{
  "n_layer": 9,
  "activation": "gelu",
  "tie_embeddings": true,
  "extras": ["capped logits"],
  "init": "normal",
  "init_std_up": 0.0312,
  "init_std_down": 0.00739,
  "optimizer": "adamw",
  "lr": 0.00137,
  "grad_clip": 1.0,
  "warmup_steps": 529,
  "decay_fraction": 0.729,
  "decay_shape": "cos",
  "batch_tokens": [16384, 32768, 65536],
  "steps": 4432
}
MLP neurons of a small language model. Each row is named by its layer, matrix (up: input weights; down: output weights) and neuron, and shows model dimensions 128-223. Each number is 128 + 24 x the weight over its row's rms, rounded and kept within 0 to 255.
After each neuron's rows, "fires on" lists the tokens most often at its 100 highest values on Wikipedia text that the model never trained on.

L6.up254 [141 156 146  69 142 129  68 127 133  93 139 118 189 155 124 101 134 114 138 123 185  88 129 139 143 145  79  90 121 133 118 102  88 121 129 152 109  85  97 102 120 133 111 137 114  88 110 141 146 138 125 115 135 122 122 120 110 154 159  99 157 133 123 145 143 141 127 112  64 134 136  97 100 117 148 148 117 145 108 128 109 126 163 104 144 142 148 130 116 121 142 128 141 161 155 121]
L6.down254 [135 115 147  80 155 163  95 108  72 128 130 123 175 100 114 101  93 145 111 156 151 107 132 138 136 129  73 134 125 114 148 113 205 124 130 143 107 148 137 117 125 141 137 156  92 112 129 116 139 121 147 118 137 130 113 134 173 139 102 163 147 118 188  90 117 112 130 133 143 129 138 144 101 110  98 150 126 100 111 140 107 144 115 109 123 128 114 153  94 129 117 167 111 162 148  96]
fires on: "s", "th", "st"

L3.up561 [147 109 106 117 140  65 130 143  92 116 151 110 147 131 132 136  80 123 114 113 100 145 137 157 148 135 133 145 144 131 139 134 121 157 113 126 147  64 109 137 116 137 103 121 111 114 135 180 115 155  76 124 117  52 165 153 156 116 152 113 128 156 128 122  84 133 118 116 115 102  79 166 157 112 132 109 120 143 114 160 106 143 120 113 173 112  92 119 136  67 141 136 110 124 126 128]
L3.down561 [ 74 146  91 135 107 105 119 121  99 116 121 123 117 115 128 131 116 106 145 102 108 132 149  71 133 169 122 174 122 130 106 151 132 140 124  80 106 158 152  68 141 120  91 187 127 194 131 143 111 171 152 109 166 133 137 135 115 132 133 151 180 108 122 115  87 115 130 141 118 100 115 137 106 137 164  90 140 140 149 153 120  80 130  81 147 139 140 133 103 115 153 128 133 118  88 147]
fires on: "===", " ===", " career", " season", " life"

L3.up705 [121 154 143 125 109 115 109 134 145 113 150 129 138 154 142 162  86 121 161 109 117 169 129  97 154 121 123 119 110 112 182 121 126 109 135 147 111  86 123 126 122 112 151 101 133 154 133 175 116 124  95  59 121 122 146 172 112 132 149 114 126 129 140 112 113 124 109  65  95  85 201 122 151 112  92 141 164 131 128 128 142  95 151 144 124 129 133 107 139 127 157 128 121 129  84 111]
L3.down705 [121 114 150 126 116 128 137 109 123 136  84 146 119 116 120 149 176 148 150 152  82 146 153 130  80  85 134 149 109 151 123 158  99 143  88 135  83 149 145 101 126 113 122 158 129 159 126 111 117 164 165 117 118 169 175 127 156 118 154 134 125 132 141 112 128 130 140 126 126  77  58  91 102 183  95 108 109 121 146  98 112 129  93 121 157 119 124 154 106 139 132 139 104 124  99 133]
fires on: " who", " |", "1", "5", " also", "8"

L6.up462 [165 112  94 103 138 160 169 149 103 152 129  80 153 117 153 144  67 149  95 122 121 142 139 110  98 122  99 126 136 124  78 127 135 160 147 134  93 140 153  87 153  87 153 119 111 116 110 156  85 136 144 156  86 169 129 121 110 127 111 172 130 121 111 148 114 139 128 117 116  85 142 110 138 140 121 122 131 125 114  86 148 164 117 153 148 114 162  67 137 127  85 119 135 185 164 155]
L6.down462 [ 89 138 134 116 132 112 144 139 154 148 159 140 115  97 140  97 113 150  91 121  95 121 118  91 146 104 142  94 112 129 126 128 118 129 152 160 136 128 110 125  66 125 122 119 148 119 114 110  81 122 171 179 164 149 117 119 103 160 156 143 156 145 118  59  86 134 128 152 116 129 110 103 111 137 130 141  88 145 119  65 102 120  63 156 144 114 158 120  91 132 163 148 126 138 117 155]
fires on: "7", "8", "9", "0", "1", "3"

L3.up538 [143 117 115 105 172 121 156 120  84 157 162 131 127 137 117  88  88 144 147 156 107 129 120 111 152 123 153 154 127 148  91 147 115 127 139 100 153 105 123 152 122 141  73 125 134 119 122 150 108  74 107 160 184 126 125 170 161 141 113  99 136 122  89 101 120 124 141 128 148  59 133 123 128 102 128 124 164 131 120 117 133 129 157 127 142 146 114 121 145 109 142 140  99 115 141 157]
L3.down538 [ 72 113 125 122  71  86 121 120  61 141 111 153 140 112 143  96 129 194 135 133 111 117 155 133 123 124 105 123 154 143  95 139 125 110 129 100 121 125 128 106 125 110 140 109 130 173 122 121  82 124 129  88 100 136 132 167 110  78 122 133 143 123 107 154 114  99 138 108 118 134 128  98 132  75 165 146 149 142 134 102 146 131  76 144 163 138 142 161 146  88 137 162 125 127 135 132]
fires on: "==", "===", " ===", "====", " =="

L3.up426 [117 133 141 126  94 109 149 103 135  97 129 137 181 148 151 127  57 113 133 154 156 134  93 148  98 151  63 145 122 137 100 109 116 142 139 156  78 159 161 180 170 107 134 149 132 114 115 150 155 126 128  86 106  96 140  93 131 139 109 141 113  94 120 149 127 121 139 110 100 114 104 131 102 113 126 155 155 125  74 120 106 100 157  96 156 127 129 131 133 122 127  84 140 121  81 145]
L3.down426 [142 131 182 129  69 146 135 144 111 129 107 157 113 129 154 134 143 148 121 128 140 141 192 108 136 132 111 124 135 137 149 132 105 177 136 124 110 138 129 120 108 169 136 120 107 148 126  91 111 157 174 130 118  93 105 118 106 147  95 135 163 125 122 130 158  81 142  96 135 111 181 125 101 102 119 125  76 125 137 164  99 129 126 152 153 126  80 112 125 169 120 111 133 109  91 132]
fires on: " to"

L6.up385 [128 111 130 126  99 151 134 141  87 115 132  86 174 116 112 123 106 126 163 111 144 121 153 130 151 136 162 131  80 104 127 128 139 124  80 138 119 104 111 100 134  73 147 120 119 127 142 126 129 137 128 142 107 118 118 106 134 134 105 138  94  84 163 119 139 165 132 145  91 102 107 132 139 103 166 175 109 143 150 161 171 161 143 125 149 162  57  69 118 133 136  94 141 127 131  97]
L6.down385 [111 133 118 146 160 153 144  92 140 153 142 183 136 141 103 155 139 192 165  98 115 121 135 155 113 137 155 152  68 124 161 156 129 144 139 155 107 139 121 140 147 106 128 145 136 159 141 113  97 139 148 110 133 178 101  83 127 150 116 131 119 100 162 125  92  94  79 155 111 136  79 146 105 148  99 165 100  99 161 117 110 151  81  69 105 130 168 147 109 132 158  92 104  78  69 141]
fires on: "r", "s", "m", "l"

L3.up169 [102 131 105 125 100 135 161  95 111  99 182 124  95 111 153 139 122 158 116 141 143 140 120 136 129 155 133 147 141 137 127 116 118 104 140 110  84 129 139 103  67 163 155 105 103 122 128 141 176 124 107 124 108 166 116 109 137 135 194 131 164 144 166 106 128 115 105 130 144 156 166 126 142 117 101 116 134 125 146 128 134 138 144 115 126 167 159 146 175 109 114 135 120 124  93 112]
L3.down169 [121 132 141 143 104 173 124 124 144 150 134 137  85 118 139  85 139  84 149 133 100 117  88 116 142 149 137 148 150 106 150 110 140 121  86 149 131  97 121 139 110  67 116 134 126 111 110 121 184 140 111 140 140 119 147 155 165 161 115 135 123 121 127 136 158 105 139 149 146 114 141 141 130 101 109 127 125 124 127 119 119 142 118 107 141 147 119 150 163 138  96 122 145 142 140 156]
fires on: " as", " by", " –", " me", " out", " under"

L6.up37 [114 137  87 123  95 112 195 142 136 130 161  97 132 157 136 129 176 124 146 102 130 146 138 130 128 136  99 139 124 128 108 126 147 132 122 130 131  66 139 100 137 135 130  54 138 128 113 196 148 112 150 109 128 182  92  93 175 140 108 103  83 120 165 156 115 135 134 101 126 101 144  76 127 139 142 114 166 123 139 136 105 124 133 106 136 137 151 109 131 139 100 170 169 119 162 106]
L6.down37 [118 121 102 121 163  97 134 174 151 133 113  91 114 135 113 171 118 124 127  94 130 153 124 153 139 111 151 157 123 134 142 145 100 116 148 111  88 154 104 162 100 106 101 132 116 168 123 124 152 100 133 132 155 144 135 172  94 102 139 102 159  96 115 147  95 163 107 161 126 130 163 114 112 149 113 150 108 119 151 128 120 140 111 121 111 135  89 146 162 108 145 168 128 128 121 131]
fires on: " \"", ":", " (", " was", " one", " most"

L3.up224 [144 124 141 120 125 102 103 124 117 125 151 119 153 131 171 164 105 149 147  76 113 126 150 138 151 137 138 140 157 161 171 122 127 140 155 147 172  99 127 117 122 118 114 127 117 123 138 133 120 164 142 114 118 131 122 143 145 147 120  95  79 111 118 131 103 158 123 109 112  86 128 117 128 115 123  87 152 130 175 128 128 172 107 157 183 125 122  77 149  96 125 139 101 148  96 119]
L3.down224 [ 98 137 139 116 115 115 116 127 125 117 143 102 140 133 165 121 111 156  90 152 107 120 139 130 172 136 126 150  90 110 138 131 139 199 149  92 148 138 168  95 111 142 108 108 127 124 135 145 184 108 116 120 121 118 175 169 140 129 139 144 125 111 121 108 154 124 137 109 105 126  90 134 113 125  92 139 180 119 127 133 154 117 114 172 119 115 177 175 162 137 120 101 127 149  93 116]
fires on: "\"", "==", "===", "====", "a"

L3.up362 [117 129 148 119  97 115 138 131 110  90 149 111 155 142 175  99 117 125 162 108 180 164 118 127  74 183  73 177 103 116 112 107 118 156 146 151 121 133 151 136 153  96 146 124 139  79 112 155 140 124 115  67 108 119 112 106 124 142 156 112 107 108 101 160 113 111 144 123 122 133 115  93 158 109 125 127 153 134 115 140 100 151 102 109 160 140 154 137 135 108  97  79  95 110 118 120]
L3.down362 [119 138 203 117 121 135 131 200  96 137 117 133 104 136 120 107 114 158 152 141 191 143 153 102 154 119 138  87 129 126 185 133  89 145 126 123 119 120 138 112 130 140 125 113 102 116 119 101  93 145 119 113 113 123 126 128 142 165  93 147 145 130 146 110 155  93 148 111 107 106 121 151  81 109 142 158 128 119 109 175 115 142 116 133 146 107  87 105 151 159 122  92 146 137 124 146]
fires on: " to", " not", " b"

L3.up377 [150  60 142 106  95 136 133 150 141 118 134 143 143 151 180 109 102  80 168 148 102 145 129  98 143 101 141 105 126 126 153 139  83 101 128 176 115 111 133 147 119 137 140 155 121 148 129 144 121 127  88 106 133 168 130 189 140 114 148 133  79 135 106  90 104 119 108  91 108  85 138 104 147 115 126 121 165 130 113 111 142 116 190 140 103 152 115 110 168 104 133 130 165 154 104 116]
L3.down377 [116 165 137 119  61 113  98 125 145 161 155 133 137 154 141 154 156 133 137 131 105 126 151 109 125 124 115 167 150 120  93 153 124  98 125 141 123 139  95 110  88 145 124 123  97 148 127  93 125 114 143 133 146 187 150  85 137 130 106 123 141 168 119 145 147 140 167 187 141  95  82 112 119 139 104 103 106 120 117  83 115 126  90 167 135 122 207 149 103 146 143 151 165 134 124 114]
fires on: "\n", "2", "1"

L6.up612 [109 138 127 133 147 123 159  65 134 124 156 143 126 119 129 139 134 108 127 134 136 128 129 141 129 136 134 131 115 136 129 113 126 145  87  94  85  85 133 115 101 112 178 104 103 131 134 130 154 152  87  99 145 101 141 153 117 136 141  85 158 120 106 154 131 158 149 165 138 146  99 155 120 117 127 184  95 146 111 173 139 148  96 128 139 116 104 127 178 104 121 139 155  82 101 114]
L6.down612 [129 134 114 128 121 145 141 144 158 115 126 100 109 120 163 127 167 119 109 133 140 177  73 107 154  86 164 117 122 130 141 128 116 124 112 104 134  83 173 124 129 145 101 171 120 127  88  91 122 149  91 154 116 121 138 118 109  94 140 120 105 100 150 121 100 150  94 139 166  99 100 129 112 119 140 184 156  95 133 156 119 110 115  99 107 127 148 167 122 167 103 139 162 153 115 123]
fires on: " De", " de", "de", "re", "S", " Pro"

L3.up108 [148 143 143 121 111  90 142 140 151 114 143 107 132 142 106 167 119 136 140 133 135  90 122 170 126 107 113 140 139 108 123 127 155 145 114 147 142 128 145 135 120 191 137 131 111 132 122 128 151 130 124  82 122 155 118 161 126 106 150 145 122 164  86 118 120 178 138 101  92  90 130  74 112 103 137 108 177 122 120 108 149 133 217 131 121 131 119  81 158 139 138 134 130 143 102  95]
L3.down108 [122 153 113 140 122 124 125 155 126 149 130 149 132 119 110 140  78 149 120 118 102 152  97 150 128 157 134 125 143 114 125 141 134 167 154 163 127 132 101 104  82 160 159 129 126 139 129 141 130 179 145 157  70 120 140  67 118 128 127  94  99 117 119 125 168 115 126 159 149 109 156 171  81 106 136 108 115 129 153 101  83 149 125 124 142 147 157 102 108 142 132 132 169 108  79 135]
fires on: "\n", ")", "\"", "B", "4", ")."

L3.up518 [149 124  86 123 112 154 127  98 132 130 151 155 106 124 122 160 135 152 120  94 149 117 162  93 100 116 107 127 182 116  99 112 127  93 141 105 139 110 150  87 132 158 142 104 100 138 139 178 144 141  98 100 101 163 122  92 118 121 118 121 115 126 167 126 119 137 135 127 144 142 128 117 127 112 125 121 145 136 141 120 149 130 120  94 111 134 150 156 101 102 116 136 111 154 115 103]
L3.down518 [117 130 169 150 116 183 118 122 156 161 122 136 126 137 123  95 115 130 153 158 125 155  82 140 132  96 120 132 125 145 123 119  92 150 142 154 130 148  84  86 113 117 120 131 104 135 108 134 163 105 181 115 114 111 121 118 130 121 126 128 117 181 115 151 176 104 144 169 120 124 163 137 138 119 103 110 147 127 154 119 140  94 130 150  89 115 120 131 133 164 145  94 119 130 133 108]
fires on: " by", " under", " Total", " as"

L3.up360 [139 157 177 128 119 115 179 108 138  89 193 160 156 120 138 113 123 135 146 136 142 117 109 120 110 138 110 148 119  94 122 106 122 163 132 128 125  89 172 111  98 121 140 132 119 120 126 168 163  99 124 118  99 125 137 154 145 122 142 143  81 133 135 174 165 131 142 151 128 143 103 121 106 110 103 157 126 128 124 115 112 140 147  97 102 117 111 152 116 116 121  96 119 136  80 125]
L3.down360 [144 124 162 116 106  99 124 136 114 104  89 151 127 126 131 123 140 123 134 153  87 138 127  94 176 118 140 113 125 137 162 123  98 126 117 131 136 158  86 105 128 161 186  80 127 119 132 101 132 151 141 170 101 117 119 100 118 140 122 136 127 147 141 135 181 109 134 137 109 143 133 159  94 128 128  97 112 119 129 105 116 123 108 156 150 113 153 121 129 114 104 152 152 121 125 105]
fires on: " to", "'", " on", "-"

L3.up857 [127 122 118 111 160 122 179  82 103 113 170 108 129 146 147 146 161 120  83 140 124 125 115 135 130 161 149 135 115  84 104 122 120 133  99 102 139 142 144 117  98  85 149 128 158 108 114 148  94 110 103 142 135  96  84 110 182 145 169 118 142 120  51 162 175 160 121 132 165 112  96 113 112 130 133 141 141 133 132 143 107 142 166 109 147 138  89 123 133  64 119 145 171 115 126  83]
L3.down857 [130 137 132 134 107 122 139 135 138 129 144 157 125 118 123 134 105 125 191 173 126 107 116 132  81 156 119 174 151 145 123 141 101 102 169 167 125 140 137 157 105 143 104 135 100 133 122 124 134 115 152 145 154 133 158 105 124 143 113 117 134 107  89 113 122 148  86 146 152 103 107 162 152 124 163 113 162 125 167 116 146  90 147 131 115 140 130 134 109 130 148 129 127 154 127 120]
fires on: ":", " or", " and", ",", " pro", ";"

L3.up50 [127 121 156 119 108 133 122  89 121  86 190 144 122 122 132 126 141 141  91 120 139 171  62  83 151  94 154  98 108 126 122 103 128  71 132 126 122 119 129 122 121 159 141 110 127 105 115 159 155 121  88 127 160 133 119 108 153 158 174 117 115 149 113  97 160 120 130  91 106 117 118 111 138 113 154 131 131 137 132 137 117 179 155 137 122 144 160 121 133 136 145  88 114 101 112 131]
L3.down50 [ 92 127 132 125 175 150 144 162 143 109 136 145  98 117 119 113 136  88 109 169 136 189 106  80 107 119 115  84 139 132 142 126 118 116 104 119  92 173 144 164  84 109 101 167 114 122 119 100 106 159  97 123 135 111 140 139 166 169 150 137 148 114  92  96 132 153 102  89 105 114 105 144 139 146 144 156 152 138 128 149 166 118 142 121 154 152  63 100 108 132 148 127  93 124  95  85]
fires on: " and", " to", " or", " that"

L3.up364 [161 128 119  94 161 132 136 124 100 145 153 102 189 118 141 135 109 144 102 106 181  88 108 165 118 134 105 148 135 159 128 131 109 123 146 106 137  92 140 101 132 117 103 123 124 128 101 139 133 117 105 117 100 104 145 145 116 175 158 115 143 123 108 122 139 152 128 109  71 108 140 158 139 128 175 104 147 154 146 132 116 118 163 133 195 123 104  91 140  86 131 158 142 138 108 132]
L3.down364 [109 170 112 140 125 103 131 214 147 148 143 133 109 134 132  92  92 119 130 138  70 153 121 122 165 146 125 105 157 179 112 126 138 144 115 153 113 149  78  95 101 146 124 152 135 160 125  82 132  94 102  91 165 126 127 169 138 106 117 140 131 124 121 125 120 112 139  85  97 124  86 112 131  95 135 165 114 126 107 109 118 132  75 129 138 141 151 101 104 166 132 118 146 126 141 148]
fires on: ")", "\"", " ("

L6.up315 [123 117 115 144 130 128 147 110 100 103 141 120 103 104 125 145 147  98  87 105 119 130 123 130 126  89 144 112 134 120 157 135 124 148 128 117 109  97 141 128 122 132 159 101  65 131 103 151 135 122  83 133 114 154 124 118 117 108 118 120 161 112 117 156 125 170 101 110 146 126  84 137 143 120 128 160 118 148 117 155 164 117 135  90 131 159 112 153 163 108 139 122 112 122 112 105]
L6.down315 [139 171 122 168 130 126 163 163  95 125 137  88 105 134 144 101 144  80 138 138 122 120 122 106 119 115 126 135 130 127 136 110 128 107  98 123 126  85 132 129 128 108 181 130  94 198  97 140 155 178 109 124 122 153 120 124 129 131 111 152 152 124 125 125 118 126 108 174 165 126 121  87 110 125 107 147 132 135  98 168 141 104 138 157 138 121 124 171 125 164 118 175 150 151 141 127]
fires on: " de", " De"

L3.up88 [114  85 112 118 118 119 141  97 106 125 170 131 134 121 137  89 111 109 109 129 171 112 149 122 150 102  95 130 129 148 155 111 130 142 171 145 119 137 105 117 117 125 121 138 165 131 114 147 121  65 111 133 116 120 118 106  89 156 140 123 125 153 102 103 124 184 161 140 134 169 114 111  96 133 163 102 150 125  88 111 131 112 157 136 144 123  93 121 102 102 140 142 148 123 174 157]
L3.down88 [111 113 132 134 157 141 135 116 127 170 145 146 117 111  76  95 145 135 127 160 129 110 140 148 126 133 130 102 152 120 126 127 141 152 122 104 178 114 169 145  96 116 117 119 119 123 117 118 178  97  89 144 118  77 113 130 135 132 144 120 134 123 116 112  78  89 151  95 128 134 138 109 141 122 146 140 182 120  89 115 127 152 142 164  89 117 153 103 120  90 137 138 171 141 154 145]
fires on: ".", "\n", " such", " with"

L3.up686 [128 103 180 137 150 130 129  95  97  67 147 109 143 143 102 122 130 109  90 149 138  81 128 114 151  91 114  83 114 133 101  92 127 130 103 111 169 126 127  79 132  96 124 150 140  96 124 116 142  99  92 105 159 127 133 117 159 153 145 139 144 140  70 109 146 102 150 145 152 139 144 133 133 123 121  83 160 119 130 140 129 174 150 121 183 133  95 129 104  75 119 113 155 136 136 135]
L3.down686 [162 135 160 113 129 154 130 138 110 145  86 150 111 131 134 167 123 157 132 102 117 146  93 119 177 114 109 119 123 112 168 131 107 114 158  73 117 163 122 118 119 125 140 133 153 133 124 128 128 128 153 112 179 112 142 116 152 145 163 119 138 119  92  93 130 186  88 117 130 156  84 105 140 124 120 132 120 138  93 143 150 155 176 186 117 142 114 105 142 132 140 134 125 109 114 127]
fires on: " and", " of", "or", "tic", " or", " the"

L3.up936 [181 150 121 135  98 127 133 131 158 122 104 116 112 152 152 156 176 149 154  92 129  80 162 109  78 144 110 156  89 146 116 122 133  94 120 127 157 107 118 120 169 153 145  80 142 114 125 153 120  84 128 111  98 137  72 152 128 135 113 113 136 174 111 187  97 127 148 124 109 121 124  93 128 119 107 150 149 117 164 131 153 137 144 157 112 159 186 125 131 126 113 144 131 125 158  96]
L3.down936 [109 130 118 131 199 101 133 176 150 114 141 130 135 130 112  78  90 106 123 168 110 148 132 135 161 120 141 114 176 127 162 128  92 139 133 140  98 145 122 141 109 169 139 151 106 128 118  81 134 123  86 144 118 130 151 137  94 105  97  90 117 100 149 114 149 162 111 137 140 113  96 119 159 106 106 135 134 123 152 150  88 144 119 137 108 132 162  98 133 121 123 119 108 133 152 118]
fires on: " one", " there", " two", " most", " elder"

L3.up342 [146 100 104  89  95 147 132 119 107 116 140 160 143 118 143 131  85  96 145 133  86 140 144 102 148 115 149 111 132 142 138 129  87 123 142 161  96 143 138 146 135 158 132 119 123 145 106 141 120 132 104 115 163 145 115 147 143 106 174 151 114  97 160  87  84 152 141  94  99  93 149 110 146 114 136 162 186 137 153 103 149 145 148 154 163 148 125 115 149  92 149 123 102 148 141 119]
L3.down342 [ 99 147 143 120  99  90 132  90 163 102 137 160 110 140 122 144 132 121 113 170  86 131 151 138 121 108 125 124 157 129  89 142  92 127 108 129  69 142 139 126 142 133 105  92 163 146 109  96 105  90 159 124 102 137  96 105  84  95 136 114 199 138 145 135 178 163 124 135  99 130  95  84 115 116 102 150  59 123 120 158 137 150  85 181 122 164 141 156 107 126 118 109  99 111 163 146]
fires on: "\n", "---|---|---|---|"

L3.up328 [120 132 107 133 123 131 127 115 123 126 173 127 115 126 118  92 120 102 116 139 132  84 132 124 149 125  97 112 122 152 107 121 154 132 167 151 136 162 135 102 123 153 125 137 153 115 112 164 123  96 101 133 100  92 105 107 121 122 140 121 112  98  98  99 159 149 136 118 125 147  88 142 129 122 138 128 132 110 125  99 120 149 123 162 113 164 105 133 127 125 128  68 128 133 147 156]
L3.down328 [135 122 123 152  88 131 115 156 135 139  71 102 117 115 121 145 171 135 128 103 109 182 153 129  89 123 102 128 110 153 132 154  93 117 127 124 152 180 119  84 108 143 169 148 109 135 122 109 149  94 162 130 124 106 113 137 115 134 108  94 117 137 147 150  67 147  97 100 151 107  97  91 158 124 145  97 112 128 114 137 117 130 130 132 110 141 121 115 140 108 145 129  74 154 150 126]
fires on: " in", " the", " such", " due", " with", " for"

L6.up826 [145 132 142 126  83 160 138  86 116 134 125 113 138 121 145 117 146 139 147  71 150 140 134 141 127 128  92 134 160 143 121 109  83 130 139 127  97 102 123 123 148 150 113 134 113 132 119 137 134 111 112 111  94 176 129 109 115 124  86 162 123 135 103 140 100 137 121 115 103 175 115 116  83 133 119 104  88 140 106 180  99 152 144 143 142 166 133 143 153 103 133 102 134 151 163 131]
L6.down826 [114 142 131  54 127 111 142  66  77 149 119 159  88 131 125  67 146 105 119  98 140 133 102 113 167 139 122 127  86 143 165 127 131 153 134  87 139 138 159 110 105 158 138  85 127 165 138 134 119 104 160 179 138 129 112 153 148 176 126 143 121 146 125 123  99 145 122 140 151 119 141 118 120 135 114 151 119 112  82 154 111 125 127 124 181 149 118 123  96 124 105 160 108 119 147 123]
fires on: "d", "s", "st", " St", "vol", "l"

L6.up965 [129 136 136 123 129 154 128 127  86 121 128  67 164 100 163 136  94 119 132 124 142 142 146 130 151 136  89 143 132 162 125 111 135  80 113 122 135 114 118 103 130 113 131 135 100  96  96 133 130 147 136 109 150 144 145 128  97 133 112 123 119 129 106 129  76 152 133 155 102 159 134 118 139 112 156 146 109 173 125 120 109 191 149 113 119 150 140  92 123  96 128 173 153 145 174  97]
L6.down965 [120 142 100  96 161 154 129  80 101 109 135 125  80 120 104 142  99 109 128 117 179 155 135  95 101 114 160 139 153 114  72 127 127 161 111 125 135 127 118 129 111 116 174 132 160 156 162 152 112 142 122 148 118 156 121 112 135 150  88 166 121 127 112 105  99 129 144 148 144 128 105 137 169 102  88 100 103 159 151 132  91 122  97  68 110 103  98 141 104  99 107 168 127 126 169 103]
fires on: "s", "st", ",", "cl"

L3.up111 [131 145 122 111 128  99 143 119 120 103 160 114 143 144 134 136 111 117  94 109 145  80 161 126 152 170 122 126 147 129 155  81 124 161 154 134 134 123  90  98 117 125 102 150 147 130 113 120 146  92  98 119 124 144 143 145 128 104 123 140 144 150 131 141 122 145 157 112 103 121 145 109 114 109 114  80 180 124 141  78 102 149 129 127 165  97 147 112 149 126 140 111 129 163 118 133]
L3.down111 [109 145 110 134 149  66 115 134 131  76 125  94 112 120 118 142  84 104 142 123 117 127 147 138 158 169 160 166 169 137 115 101 132 138 111 167 123  97 174 138 110 135 135 129  91 147 105 148 158 159 139 148 119 140 153 158 121 140 122 136 140  90 123 114 123  95 123  95 110  80 125 150 123  79  92 116 145 137 136 113 144 126 116 133 130 108 139 122 103 130 136 131 160 123 139 125]
fires on: "\"", "'"

L6.up317 [138 127 154 117 101 110 118 132  90 108 143  96 135 127 128 122 114  99 152 101 125 107 139 139 185 116 101 125  94 134 104 134  86 157 111 165 114 107 137 132 119 108 105 114  81 124 130 122 138 149 112 127 105  98 114 106 118 112 111 144 105  89 101 162 122 153 109 153  81 128  96 132 142 113 115 159  78 141 132 130 107 113 125  99 155 171 101 110 159 103 140 113 181 122 141 137]
L6.down317 [157 162 127 112  98 137 138 147 142 167 117 131 153 142  95  78 130 104 147 118 138 118 125 108 173 153 144 101  93  87 146 148  89 127 133 123 105 158 109 129 135 123 136 133 126 135 151 115 114 122 110 156  86 132 188 140  96 132  90 144  96 135 119 157  87 112 146 118  85 110  58 133 127 147 148 150 141 125 126 167 134 167 118 125 152 173 102  98 112 113 135 146 125  90 130 126]
fires on: "s", "r", "t", "st", "l"

L3.up899 [169 119 123 128 122 129  96  99 142 135 163 159 129 128 102 137 163 124  76 108 178 113 141 130 128 112  85 125 144 136  72 111 136 131 145  97 161  89 179  89 145 163 131  78 106 128 147 140 148 108  73 125 100 101 138 102 122 134 135 135 147 130 118  95  97 137 123 133 122 162 143 143 148 110 145 162 110 124 120 144 125 135 129 148 141 118 100 133  96 128 137 117 154 124  95 157]
L3.down899 [126 130 134 147 102 102 119  97 127 121 109 117 115 129 140 103  82 151 136 120  85 180 142 116 145 112 125 121 114 148 153 126 129 131 129 183 111 153 126 123 162 102 113 184 156 179 133 129 156 114 178 118  80  96 148 136  52 105 140 118 138 147 145 137 149 150 162  97 131 109 123 106 152  68 138 135 139 139  91 166 131 167 122 122  69 100  76 130 145 139 115 116 131 132 134 138]
fires on: " for", " to", " in", " the"

L6.up580 [124 136 113 123 109 145 157 161 149 123 159  75 135 119 112 135 117 147 128 107 155 121  76 136 119 147 114 135 127 124 190 114 129 157 147 164 147 135 154 116 117  90 150  98 110 122 116 124 133 130 104 109 112 146 131 152 123 116 127 145 117 128 138 172 113 123 151 109 114 105 137 121 127 127 105 148 148 129 108 105 192 122 119 104 162 103  89  69 114 138 117 110 112 161 117 102]
L6.down580 [133 133 149 125 112 113  88 120 149 169 147 116 109  79  89 143 114 164 143 110 152 134 154 121 143  91  97  71 115 120 122 116 116 108 104 119 130 117 124 127 151 142 127 124 155 118 101 120 126 108 162 142 145 161 118 115 107 135 133 136 121 163 140  90  87 104  80 144 171 161 129 140 136 162 129  94 130 123 143  61  76 115  69 115 129 118 188  94 127 137 133 114 119 165 146 143]
fires on: "ly", "0", "5", "1"

L3.up914 [159  96 109 138 135 131 126 141 132 142 181 128 123 100 121 166 101 144  59 160 134 114 121 147 155 122 122 111 146 133  87 125  98 133 156 176 142 158 145  67 119 128 150 121 119 119 135 153  96 110 114 127 171 156  99 131 136 135 137 117 140 152 126 148 112 167 131 120 140 110 135  89 150 111 164 133 154 130 145 101 147 145 134 136 149 116 119  97 157 105 136 110 124 143 110 163]
L3.down914 [135 159 170 139 139 126 135 123  95 124 113 113 118 127 166 118 147 150 107 110 150 116 110 162 111 154 110 149 134 158 103 134 142  79 149 168 143 128 138 122  98 143 160 171 124 182 125  56 121 156 155 135  90 123 112 143 129 113  97 116 126 143 121 148 116  82 143  96 155 134 124 158 116  93 145 137 128 134 137 109 124 132 112 114 125 146 115 157 131 143 122 142 132 127 125 123]
fires on: ".", " and", ".\"", "\".", "==", " =="